{"d_mlp": 1536, "vocab_size": 2048, "bias": "all", "tie_embeddings": true, "lr_mult_down": 2.0, "lr_head": 0.0102, "train_tokens": 899800000, "steps": 3433}
MLP neurons of a small language model. Each row is named by its layer, matrix (up: input weights) and neuron, and shows model dimensions 32-95. Each number is 128 + 24 x the weight over its row's rms, rounded and kept within 0 to 255.
After each neuron's rows, "fires on" lists the tokens most often at its 100 highest values on Wikipedia text that the model never trained on.

L6.up1142 [157 134 164 151 120  88 115 124 140 123 101  77 145 114 127 143 131 152 129 148 133 144  75 141 177  89 115 119 138 142 125 103 153 141 179 149 131 124 146  80 126 113 117 101  99 100 147  62 115 116 143 138 135 154 123 175 133 160 154 115 153 157 140 129]
fires on: "ch", "ef", " in", " inter", "mp"

L8.up1361 [164 117 116 120  37 133 163  97 111 118 157 137 104 155 102 107 117 161  98 144 137 161 152 101 155 180 173 120 102 159 124 146 117 142  92 120  86 143 122 106 136 116  97 128 136 114  79 133 117 133 108 148 137 118  69 139 151 133 128 134 114 134 149 175]
fires on: "ci", "il", "tor", "mi", "ti", "ian"

L8.up296 [ 86 136 149 166  76  97 123 106  95  70 103 163 138 129 172 132  75 169 105 155 120 114 132 133 143  96  85 165 126 138 155 140 135 143 126 135 156 121 141 136 120 145 118 139 132  71 118 130 109  82 108 119  89 145 138 132 147 146 188  96 124 103 112 123]
fires on: "y", "e", " hold", "t", "s", "al"

L8.up1216 [148 114 120 134 136 119 134 130 113 141 134 120 109 126 158 129 150 155 151 134 143 131 126 146 103 110  93 156 128 128 123  89 152 139 126 111 137  86 118 102 106 179 171 166 144 150 139 138 148 171 146 123 178 127 136 136 100 123 127 119 179 118 102 136]
fires on: "L", "H", "F", " V", "T", "K"

L13.up1340 [154 117  64 145 136 127 104  80 146 108 127 102 148 141 137 102 151 146 143 143 134 131 127 133 138 144  99 135 154 162 106 117  98 151 137 132 149  96  82 138 116 140 130 132 148 131 118 154 122 152  79 123 143 155  95  78 100 103 101 103 150 112 107 138]
fires on: " and", " of", " after", " a", " at", ","

L4.up1038 [101 145 159 145 143  95  93 120 126 145 108 117 137 115  89 146 132 125 169 160 172 144  85 121 113 167  84 142 118 160 166 128 156 115 136 149 190 136  94 144 144 135  86 120 109 129 114  75 150 147 109 143 133 111 174 151 121 106 180 160  95 117  90 123]
fires on: "g", " G", "ug", "ig"

L4.up620 [144 103 100 170 140 139 126 116 101 177 151 116 164  95 187 125 186 101 138 141 159 118 111 150 126 153 122  96 143 124 108 110 155 128 115 132 113 107 133  79 134 151 141 121 131  90 144 143 148 163 125 148 127 110 172 122 119 117 142 190 205 150 120 118]
fires on: "H", "T"

L4.up625 [ 96 173 112 130 179 131 114 118 146 129 144 135 114 146 127 104 129 113 151 148  89 151  97 154 136 161 133  84  84 110 131 176 116 129 125 106  79 115 123 151 117 125 127 126 122  90 151 138 104 120 130 133 112 123 154  85 145 101 104 159 120 150 100 157]
fires on: "f", "in", " C", "fa", " just", " Fa"

L4.up979 [155 102  94 112 165  92 108  92 141 123  93 140 104 113 129 125  88  90 113 147  98 141 136 185 115 154 136 134 107 166 110 124 162 100 112 157 112 158 110 120 101 110 170  85 125 132 137 113 109 118  93 118 131 137 137 124 109 118 122 125 125 142 152 111]
fires on: " December", " Sch", "ö", " Art", " Museum"

L4.up698 [135 133 109 120 127 136 131 155 116 116 154 142 133  77 130 134 128 134  98 139 143 122 125 134 166 115  86 117 124 102 139 170 131 164 138 134 153 152  95 138 102 170 120 132  77 137 166 150 117 155  71 139 164 125 128 111 123 159 166 121 133 135 169 117]
fires on: "el", "la", " Pla"

L4.up1015 [150 132 122 114 102 130 123 154 142 117 144 108 124 130 139 115 131  83 118 133 111 124 109 131 160 137 111 133 121 117 133 103 159 139  99 144 133 140  77 105  99 159 138 149  66 124 157 126 110 168 139 152 132 131 136 113  74 113 135  96 170 134 112 155]
fires on: "la", "ur", " Pla", "tor"

L8.up793 [124 163 116 103 135  79 106 126 143 118 114 158 106 113 138 132  91 127 148 135 140 117 118 115 126 146  84 140 119  98 112 130 107 138 147 130  85  98 116 115 119 139  94 211  99 141 173 131 107  91 133 140 122 133 170 136 103 131  89 117 161 125 131  86]
fires on: "s", "ver", "on", "ic", "ers"

L13.up1346 [126 144 158 114  82 112 162 120 107 128 142 138 134 169 144 145 124 158 147 132 163 103 121 119 110 116 124 142 138 140 130 149 120 126 137 111 105 147 113 109 143 161 152  94 123 122 141 174 152 109 148 157 114 104 128 132 107 122 138 115 152  97 182 130]
fires on: "re", " Bro", "e", "ro"

L6.up498 [139  87 156 114 165 100 122  54 107 139 120 120 150  85 131  89 134  84 110 114 110 125 108 139 116 139 118 158  74 122 101 124 140 133 118 112 130 163 103 134 132  81 122 150 165 138 145 115 157 132 110 132 151 130 108 153 126 131 134 129  87 104 165  84]
fires on: "la", "ge", "en", "na", "mo", "ur"

L8.up882 [118 122 104 157 119  69 155 111 122 117 129 168 132 139 152 111  90 108 132 156  96 143 138 151 201 156  96 157 138 123 108 116 137 154 109 145 108 143  93 117  99 135 116 177 133 128 106 143 103 124 153 146 133 149 147 123 106 153  97 113 148 158 121 160]
fires on: "o", "us", "um", "r", "e"

L8.up653 [190 130 127 139 120  81 129 107 127 125 102 132 158  92 112 118 105  90 138 172  62 130 133 123 154 141 100 133 166 143 123 119 125 144 104  97 142 102 120 122 110 125 105 167 132 141 103 148 100 108 131 159 120 145  88 131 126 140 163 134 100 110 107 114]
fires on: "o", "port", "la", "ign", "d", "ig"

L13.up414 [120 124 134 103  90 165 109 113 117 137 143 150  92 131  93 141  98  90 120 126 155 116 151 101 130 117 142 120 151  85 138 113 176  72 143 120  81  91 113 151 116 136 122 112 126 137 125 142 138 119 132  97 128  90  93 146  97 122 123 117 154 142 116 133]
fires on: ",", " the", "t"

L8.up1434 [112 122 122 131 129 146 162 157 120 161 127 122 136  94 148  92 154 118 104 155 134 153 125 110 134 115 134 138 136 141  65 164 168 145 105  98 173 119 127 114 134 146 143 144 151  95 112  87 155 152 110 144 107 141 139 121 153 111  89 150 121 143 108 177]
fires on: "ran", "ard", "right", "ill", " of", "ri"

L6.up1338 [128 126 116  98 180 107  97 133 114 100 111 177  80 128 131  65  98 110 118 170 101 139 136 115 130 150 174 145 161  80 115 153 107 112 151 108 133 147 155 114 143 128 154 132 141 153 135 118 178 128 132  98 124 140 132  87 128 137 110 103 159 122 102  86]
fires on: "ate", " more", "at", ",", "ible", " even"

L8.up498 [162 134 150  92 134  84 139 150 121 129 155 140 176  91  96 162 147 132 127 172 121 112 124  93 153 112 126 120 145 150 120 125 141  98  76 127 152 164 135 160 120 122 127 140 122 120  67 152 130 112 138 160  64 132 138 100 185 164 144 165 101  98 161 119]
fires on: "ol", "o", "la", "a", "th"

L4.up818 [111 120 158 149 150 127 117 103 119 170  81 115  56 122  97 108 140 106 157 167 116 166 139 183 101 107 130 141 128 151 111 143 108 159 127 159 155 141 125 126 163 113  99 112 190  93 143 114 135  92  81 171 127  72 111 133 131  85 160 124 113 122 167  95]
fires on: " program", " di", "app", " member", " project", " Po"

L6.up175 [121 178 112  89 130 133 151 153 140 151 123 107 118  97  96 134 151 102 106 163 106  91 126 123 130 125 178 154  95  91 147 200 188 144 128 112  72 124  98 130  87 139 109 146 128  92 155 138 108 115 110 140 131 131 112 131 138 144 127 136 151 156 129 105]
fires on: "A", " A", " a"

L6.up726 [ 87  90 172 130 120 143 135 142 117 119 160 128 103 152  93 108 166 152 110  69 106 134 146 147 170  86 118 138 102  75 127 117 109  95 128  81 143 152 102 140 134 167 109 111 113 164 117 103 121 126 135 144 138 132 125 149 117 111 135 156 106 131  93 146]
fires on: " N", "ell", " only", ":", " event", " T"

L4.up522 [159 110 121 129 140 104 110 110  94 138 108  95 118 110 116 152 112 146 148 105 138 176 117 128 135  89 112 150 148 133 118  89 147 138 132 147 162 146 137 161 136 119 144  86  92 106 113 123 121 136 114 143  91 106 107 116 122 144 143 125 102 114 136 117]
fires on: " of"

L6.up1051 [142 163 156  96 118 125  93  94  96 136 178 139 181 139 113 100 113 137 106  96 111 127  91 109 161 132  99 119 133  98 128  58 141 147 142  84 145 140 163  92 124 134 149 190 127 104 121 101 175 126 106  81 154 165 115 137  90 137 140 124 106 173 109 129]
fires on: "on", "an", "al", "ar", "y", " Cup"

L6.up1277 [106 110 131 111 100 148  99 154 131 123 107  77 138 110 146 103 118 146 149 131 153 166 128 105 152 151 132 115 126 114 113 154 164 154 161 170 125 139 141 129 115 117  61 123 115 156 111 106 141 154 160 138 129 119 105 132 162 150 173 138 122 130 142 118]
fires on: " I", "″", "I"

L6.up46 [140 105 156 122 102 137 154 137 166 115 117  89 120 134 130  84 118 123 138 144 154  97 136  95 141  93 149 130 117 113 101  74 117 115 149 169 123 129  96 158 114 177 103 160 138  94  64 139 126 140 127  89 148 122 121 115  80 142 151 116 118  91 136 120]
fires on: "t", "ten", "ion", "i", "ute", "|"

L8.up865 [135 132 124 167 110 118 128 159 131 101 144 144 130 117 124 119  98  88 205  91 171 139 119 164 125 184 128  97 137 164 134  95 105  93  90 106  78 145 140 125 126 142 144 145 140 135 109 105 126 189 105 132  90 124 103 122 152 148  64 129 106 152 138  91]
fires on: "on", "p", "ne", "t", "it", "st"

L8.up301 [132 131 116 117 135 154 150 150 139 114 185 148 140 110 155 122 113 135 129 115 119 165 109 114 141 137 105 116 176 129 132 154 110  90 122  87 121 146 147 153  83 190 118  71 145 112 171 117 109 158 106 143  99 133 159 139 153 124  67 139  78 137 155 131]
fires on: "t", "st", "c", "g", "ter", " to"

L6.up439 [111  88  91 135  89 136 166 134 125 149 179 106 128 130 139 126 138 105 120  99 129 122 124 115 111 138 139 141 131 163 131 171 115 112 144 150  96 103 124 114 111  96 128 145 156 177 162 133 106 133 149 138 147 200 155 133 119 113 111 135 153 142  81 119]
fires on: " (", " =", " is"

L6.up288 [ 78 106 158 143 119 111 135 152 125  95 100 126 140 116 143  80 127 147 113 148  97 142 120 120 160 117  95 112 158 156 135 155 120 123 168 135 144 100 118 109 127 117 141 101  96 115 131 168 138 128 116 115 110 132 106 147 178 135 153 118 100 128 122 118]
fires on: "ol", " Vi", ":"

L6.up620 [156 130 159 162 191  58 135 127 141 101 120 126 111 128  97 136 135 104 140 173 126 154 121 123 132 120 110 142 167 130 128 144 139 152 143 119 143 149 137 104 129  70 113 163 111 123 115 134 156 144 129 147 135 149 150 154  91 119 132 176 118 143  81 134]
fires on: " G", "g", " g", "ig", "ag"

L8.up473 [126 122 135 130 141 147  91  72 136 114 146 125 139 100 134  82 128 124  99 160 112 155 133 129 132 122 112 117 111 151 112 132 113 149 139 128  75 121  92 144 125 142  99 157 122  99  81  90 148 103 114 130 148 124 165 172 137 153 159 140 114 132 132 140]
fires on: "in", "or", "d", "s", "o"

L8.up274 [143 156 137 162 107  94 124  96 132 145 114 171 174  79 148 127 105  98 104 140 115  98  99 113 145 180  75 143 123  99 161 144 112 124 121 116 129 105  77 104 112 139  89  81 144 142 174 133 111 126 100 120 141 143 135 119 145 126 142 142 128 114 167 142]
fires on: "ro", " Bro", "c", "el", "f", "ry"

L6.up1406 [131  97 122 140 111 129 145 122 139 131 126 147 126 137  99 127 154  99 109  97 134 154  94 136 134 121 155 162 190 156 147 173 121 104 162 135 144 141 155 133 109 125 178 184 158 118 133 122 105 130 109 156 112 139 113 141 131 133 109 164 175 144 134 119]
fires on: " |", "|", "ia", " b", "ial", " ("

L4.up1121 [ 69 169 134 155 105 119 153 139 143 112 132 133 138 108 158  74 108 105 156 165 124 141 141 115 115 141 138  98  98 142  52 122 116 113 135 124 140 118 120 147  91 140 138 104 139 179 150 127 108 146  79  94 104 144 128 130  95 114 117 112  93 134 108 148]
fires on: "ve", "ved", "st", "000"

L4.up922 [154 117 156 130  97 159 138 152 153 212 127 123 159 113 134  94 142 128  83 135 156  67 113 149 128 154 177 128 133 108 131 148 110 125 118 127 164 146 112 153 122 122 112 101 125 114  85  97 118 126 125  83 145 150 101 167 151 120 144 153 123 118 105  99]
fires on: "pp", "mar", "ck", "ral", "ma", "ta"

L8.up366 [140  78 173  74  93  94 164 146 130 148 162 151 129 163 154 131 130 154 178  96 131 167 114 109 111 118 143  89 137 130 102 101 165 139 126 121 125 148 162 139 121 110 114 151 104 103 118 115 169 155 133 133  97 170  97 159 128 156  69 172 107 134 130  86]
fires on: "e", "ir", "ol", "on", "en"

L6.up1173 [134 150 175 133  99 141  62 146 177 100 129  81 173 108 119 130 106 129 124 134 151 174  94 132 153 113  86 140 109 151 128 153 140 107 134 192 119 125 121 106 135 163 109 115 115 133 156 135 168 157 143 105 136 155 111 113 125 143 127 101 143 138 156 122]
fires on: " Pro", "°", "″", " Re", "right", "ro"

L4.up1049 [175 121 120 103 132 117 140 160 111  90 132 122 147 142 149  97 153 116 135 111 122 115 169 154 183 122 121 109 127 136 114 115 133 156 154 126 141 137 115 164 130 156 124 104  87 177 127  92 133 120  63 112 101 102 120 130  98 160 124 132 146  93 149  87]
fires on: " and", " or", ","

L13.up676 [158 111 117  69 122 137 114 168 135 177 104 112 135 162 128 122 109 120 196 133  90 159  83 118 134 147 142 142 131 151 116 143 126 115 128 154 127 118 120  97 108  62 188 131 119 137 105  93 109 124 134 138 107 128 118 155 122 121 118 175 124 132 135  63]
fires on: ",", " h", " b", " m", "or", " c"

L4.up1209 [174 125 105 161  94 118 101 119 129 134 123 117 120  92 100 136 137 133 135  95 159 118 100 149 116 111 120 142 144 126  96  96 114 107 140 150 158 129 102 140 157 179 102 135 167  92 135 163 150 142  97 156 131 137 160 127 138 162 134 162 119 116 133 119]
fires on: "ri", " Pri", " Bri"

L13.up543 [145 130 135 131 139 123 123 131 139 121  71 148 168 102 101 112 122 118 185 170 134 130 112 134 122 124 145 134 135 147 108  97 113 160 185 140 120  97 123 156 123 157 116 143 101 111 140 113 120 107 106  94 152 155 166 147 173 160 123 128 128 128 114 162]
fires on: "s", " in", "o", "oc", "ca"

L4.up275 [107  94 139 127 111 129 152 113 118 109 173 129  95 147 118 133 133  82  91 192 128 108 134 107  94 141 151 125 161 158 115 119 170 148 163 124 125 110 119 141 118 106 162 131 100 155  97 101 180 150 132 129  84 132 157 139 127 130 140 130 122 143 127 114]
fires on: " Ka", ",", " a", " an", "—", " ("

L8.up268 [133 121 130 149  94 151 133 122 120  90 189 148 153 134  92  94 151 127 125 136 115 116 134 125 159 113 113 133 115 114 119  90 135 167 123 110 127 130 100 143 116 114 162 175  80 147 107 113 124 158 109  64 118 167  94 140 137  96 145 144  89 102 149 141]
fires on: "em", "ar", "al", "el", "or", "am"

L4.up862 [134 165 131  79 130 149 102 120 118 143 155 104 115 125  73 117 102 161 133 115 128 172 107 100 154 103  99  55 112 168 121 111 120 138 156  86 129 111 141 139  95 159 131  97 113 114 134 102 119 120 136 112 118 152 108 163 144 149  99 130  99 177 178 130]
fires on: " been", " all", " All", " was", " is", " First"

L8.up54 [157 151 147 118 142 119 141 106  80 152 125 103 125 137  80 142 100 128 141 149 112 174 132 117 111 117  82 127 173 118 121 144 109 132 119 109 185 143 110 121 120 125 117 120 127 135 102  92 118 144  71 154 143 155 116 100 159 154 107 112 163 112 122  98]
fires on: " of", " |", " under", " defeat", " over"

L13.up183 [108 130 143 138 137 146 150 140 136 179 135  91 125 108 120 139 115  63 139 140 121  78 109  92 141 133 103 129 115 121 134 135 140  95 119 127 139 152 172 123 138 144 165 136  79  96 107 126 147 147 124 149  73  96 150 142 126 136 126 157 113 128 111 126]
fires on: ",", "ill", "le", "th", "il", "re"

L6.up809 [159 130 139  98 127 114 143 124 136 128 135 148 136 127 124  86  81 116 131 170 122 104 125 107 126 143  96 127 163 155 129 135 117 133 140 146 121 133 119  64 119 127 121 150 128 111 138 128 139 189 146 131 180 138 153 126 149 144 124 138 155 134 164 171]
fires on: " re", " Lo", " Re", " co"

L4.up1271 [ 93 108 105 120 137 111 129 146 119 151  85 142 151 138 189 109 137 121 126 157 131 130 166  98 111 123 177 125 123  96 118 105 138 167 124 105 167  97 110 129 152 164 154 107 130 124  95 141 157 121 144  85 100 172 112  68 115 133 155 144 142 122 124  84]
fires on: "C", " C", "c", "cu"

L6.up478 [144 118 131 149  78 118 146 120 108  99 121 146 103 183 141 125 101 107 108 168 128 133 201 149 120 143 161 107 153 136 136 122 130 143 166 127 113 104 174 124 102 108 152 123 118 102 145 149 133 112 116 122 105 156 133 171 142 142 106 161 155 178 157 144]
fires on: "il", " (", " part", " |", ",", " an"

L8.up240 [176 139 117 139 125 137 126 103 119 147 136  78 139 119 111 154 148 173 156  75 141 132 116 177  92 123 143 155 114 153  98 117 144 151 109 137 117 104  83 111 167 147 121 155 127 104 156 119 122  97 148 160 129 126 101 153 126 152 124 150  97 150  98 137]
fires on: "ri", "ter", " he", "al", "e"

L4.up392 [137 131 114 110 174 143 115  75 113 159  83 123 157 142 130 126 173 132 111 142 119 131 127 147 118 147 156  86 137 142 151 119 129 129 161 106 157 118 131 140 115 127 103 113 130 121  96 148 136 102 134 100 127 141 122 172 142 127 133  95 141 119  83  98]
fires on: " first", " Go", "born", " /", "2", "go"

L8.up1370 [178  95 112  87 118  84 170 116 132 108 151 123 152 120 133 133 114 121 128 175 108 133 120 133 165 119 145 116 182 122 121 119 124 136 144 133 170 105 138 119  70 162 144 130 143 103 113 129 169 120 148 129 114 195 125 126 158 132 128 113 108  92 117 126]
fires on: "n", "\n", "la", "f", " |", "d"

L8.up1415 [ 80 142  98 128  98 106 114 121 141 101  93 127 134 152 131 130 125 111 122 114 144 126  84 145 155 141  87 111 109 121 136 157 130 123 168 119 153 106 139 119 124 130 121 131 139 111 135 140 124 105  89  98 137 119 110  99 122 120 170 107 118 132 125 105]
fires on: "ing", "form", "ent", "y", "t"

L4.up1514 [144 170 131 113 140 115 100 110  75  87  53 112 164  97 137 135 147 109  94 157  88  87 119 169 129 132 123  83 104 127 158 122 167  92 147 158 127 149 133 128  86 131 160 137 112 108  85 135 136 121 159 151 160 153 106 154 151 117 149 142 141 145 112  94]
fires on: " dis", " was", ")", " first", " /", ";"

L4.up1221 [108 123 137 106 135  94 128 127 121 170 143 119 133 129 131 104 121 120  96 119 113 100 107 151 113 154 152 122 116 145  78 126 111 105 140 158 138 147 114 144 174 104 102 122 143  95  79 109 145 133 155 142 144 149 155 125 121 138 146 134 114 126 133 138]
fires on: "ta", "---|---|---|---|", " sub"

L6.up1160 [132 124 133 149 134 147 107 111 147  78 141  99 151 137  94 113 122 105 140 145 146 104 121 169 125 127 117 136 152 143 139 122 152 116 121 161 100 176 125 117 129  99  96 123 122 120 180 125 162 132 125  92  65 144 128  89 177  91  99 118 113 128 104 145]
fires on: " de", " (1", " 2", ":"

L8.up591 [ 95 158 135 109 152 129 122  93  71 138 133 127  63 116 140 116  89 118 107 155 162 107  87 113 151 154 160 133 107 127  96 122 124 137 126 110 119 137 152 145 129  81 122  69  81 113 121 146 172 137 128 142  80 101 124 153  88 140  92 155 131 141  84 109]
fires on: ",", "ist", "me", "th", "rt", "at"

L6.up815 [102  92 191 139 111 137 123  95 166 111 125  98 126 127 148 128 171 130 127 148 126 156 141 113 159 126 126 109  78 111 116 106 121 135 110 133 146 158 155 113 151 128 138 112  86 143 129 108 100 130 170 164 108 123 117 130 113 114 150 154 120 117 123 100]
fires on: " San", " ", "ke", "mmer", " local", "par"

L13.up893 [112 118 156 130 138 131  95 146 116 155  92 161  73 147 125  96 120 177 138 116 100 129 176 143 151 131 131 141 128 140 135 123 114 126 118 133 100 156 125 134 131 129 127 117 123 112  89 112 166 126 107 133 129 124 115 161 157 136 124 147 148 142 121 123]
fires on: "sh", "ed", " dis", "c", "k"

L6.up714 [135 141 144 119 147 135  97 145 151 119 127  92  68 122 109 145 111 182 110 138 122 136 117 164 168  46 158 126 113 162 156  73 164 129 135 128 128  97 148 130 104 160 135 111 111 114 154 123 134 143 121 141 129 183  92 137 142 166 127  87  93 123 178 119]
fires on: ";", "et", " was", " is", " on", "il"

L8.up113 [140 143 106 123 115 117 116 166 136 124 105 110 143 150 153 132 140 109 129 138 119 105 139 155 150 104 172 113 126 113  93 114 121 114 151 147 150 124 151  90 105 112 177 106 123 118 115 123  84 130 144 132 106 122 145 153 160 133  96 111 124 118 124  70]
fires on: "or", "ct", " b", "br", "r", "udi"

L8.up1381 [135 120 149  99 144  86 126 129 128 112 139 134 145 142 154 160  93 114 173 138 156 168 135 119 129 151 124 151 154 130  96  78 154 135  83  91 115 145 102 168 139 133 107 141 132 118  88  96 167 121 137 130  99 165 149 148 140 115 118 137 107 115 102 111]
fires on: "e", "n", "es", "t", "on", "ff"

L13.up1211 [187 163 130 101 164  89 154 130  89 138 145 155  96 146 132 100 125 127  99 183 103 170 113 145 156 126 112 118 121 105 110 171 177 140 162 129  77 139 143 119  97 145 146 121 123 108 150 139 110 108 136 133  94  82 134 151 126 139 134 116 164 120 141  89]
fires on: " se", " a", "re", " Se", " game"

L13.up1304 [104  88 148  98 154 142 148 128 175 116 124  87 111 140 178 132 100 115 151 155 142 123 109 112 116 108 132 179 111 127 172 125 127 147 107 139 104 138 113 125 143 146  77 137 107 135 160 100  95  92 140 185 126 112 135 156 160 131 122 134  99 149 130 143]
fires on: "\n", " the", ")", "|", "=", " "

L6.up1216 [ 92 119 105 137 147 152 119 153 116 109 126 138  84 103 131 138 134 109 146 169 124 127 170  81 137 163 141 146 116 157 124 107 141 133 167  94 128 123  87  92 113  99 107 116  94 146 152 134 121 119 115 141 169 159 110 142 122 172 100 144 126 174 105 127]
fires on: "===", "==", "tro", " 19", "ad"

L8.up210 [141 159  87 178 166 127 148 145 103 115  97  82 162 150  99 139 136 113 130 121 151  97 123 135 125  86 119 102 101 121 111 123 161 118 147 166 122 133 147 146 110 125 117 101 110 112 132 135  93 154  98 106 123 112 103 119 110 141 160 106  94 101 136 132]
fires on: " of", "ed", "|", "g", "lect"

L4.up1323 [144 123  97  82 163 127 135 119 100 133 117 157 102 167 115  87 141 113 146 144 153 154 111 122 136 174 158  81 106 102 115 110 135 139 143 105 147  74 143 106 162 150 155  97 132 152 146 143 141 107 126  76 154 165 110 109 133 135 112 175 144  91 100 162]
fires on: " C", "id", " 0", "C", "V", " V"

L4.up533 [132 126 180 121  99 140 120 142 123 171 134 116 134 147 127 102 123 103 146  97  88 102 138 112 115 127 123 126  86 138 100  99 144 116  89 145 112 169 125 138  78 128 187 163 106  84 132 114 158 164 175 166 137 113 109 100  73 131  91 128 156 150 105 106]
fires on: ",", " st", " live", "ular", " where", "le"

L6.up216 [125 143 106 152 147  74 145 153 149 104 145 130 132 106 160 120 121 123 159 129 124 136 123 154 152 186 119 114 117 134 106 124 142 159 139 149 116  74 158 104 143 133 157 101 138 145 140 122 130 135 132 137 136 158 116 137  72 136 140 130  91 138 112 144]
fires on: "ve", "ved", "t", " ch", "port"

L6.up70 [111 114 147 138  99 109 106 105 160 121 138 162 123 120 117 136 139 134 142 165  90 121 130 148 158 178  92 153 152 131 111  88 142 110  93 123 149 122 153  96 118 114 127 127 132 136 125 129 119 154 118 114 134 138 128 139 119 145 135 148 114 138 115 113]
fires on: "ea", "e", "a", "ie", "o"

L6.up157 [148  90 163 115 107 170  79 105 156 123 130 153 167 129 141  89  89 118 108 172 115 143  83 114 119 143 113 162 102 145 121 127 143 141  98 127 142 107 125  78 123 135 109 122 108 156 170 139 134 121 131 145 171 156 146  82  99 162 147 115 162 135 140 104]
fires on: " Re", ";", " season", " |", "\n", " re"

L6.up567 [170 148 128 146 109  96 120 148 128  85 116 128 157 118 117  83 177 166 133 180 131 121 104 134 113 151 134  93 133 157 136 114 103 123 148 143 103 152 108 109 120  85 136 140 125 126 108 117  92 137 117 112 100 134 136 141 121 139  70 129 140  79 124 144]
fires on: " music", "un", " Music", "iv", "ment", " Record"

L4.up652 [100 145 124 102 131 134 127 137 145 127 123  92 108 154  88 143  99 132 126 150 145 152 148 118 124 152 158 118 149 149  85 106 104 108 118 151 102 108 174 119 111 112 131 113 109 100 167 162 159 140  89 109 139 118 160 118 140 151 126 100 126 137 135 126]
fires on: "ia", "io", "ie", "ial", "os", " such"

L4.up975 [119 105 144 141 136 127 137 138 135 110 118 113  93 135 130 167 104 108 113 130 125 131 178 143 150 159  99 165 152 110 114  97 121 147 128 143 149 151  84 109 114  60 127 104 136 158 120 134 141 133 111 156 145 133 129 143 122 106 132 155  96 136 105 101]
fires on: "===", " (", " \"", "=="

L6.up1517 [131 126 145  83  95  99 158 183 147 116 103 138 146 164 144 190  66 157 124 175 117 137 133 109 132 110 101 154 144  97 115 160 132 109 130 112 145 140  93 124 143 145 170 120 120 150 184 100 130 129  98 145 112 135 149 162  79  76 150 161 135 118 152 145]
fires on: "re"

L8.up719 [136 148 124  87 128 134 113 103 131 156  84 101 192 130  98 121  86 129 133 129  93 154 130 118 124 131 128 148 151 106 169  97 112 147 140 118 144 122 129  89 128 108 112 146 106 185 128 149 147 118 137 132 135 141 145 162 132 128  92 124 139 172 162 151]
fires on: "ci", "al", "er", "com", "vel", "ology"

L13.up132 [127 136 123 115 119 117  95 110  66 154 158 104 120  97  97 155 105 120 119 134 133 150 132 140 177 149 145 111 139 103 148 116 163 160 107 130 156 103 172 146 130  80  76  90 129 109 140  69 122 148 138 129 105 150 105 101 134 147 135 154 102 141  96 131]
fires on: " to", ")", " comp", "vol", " co", " of"

L4.up837 [108 164 131 114 141 130 143 141 143 169 120 137 109  88 147 103 113 102 103 174 113 144  75 153 101  87 121 134 117 140 132  96 120  77 129 122 120 110 135  98 118  96 116 101 125 157 162 147 156 131  78 172 114 151 158 153 139 163  98 131 136 140 130 149]
fires on: " in", " |", "---|---|---|---|", "re"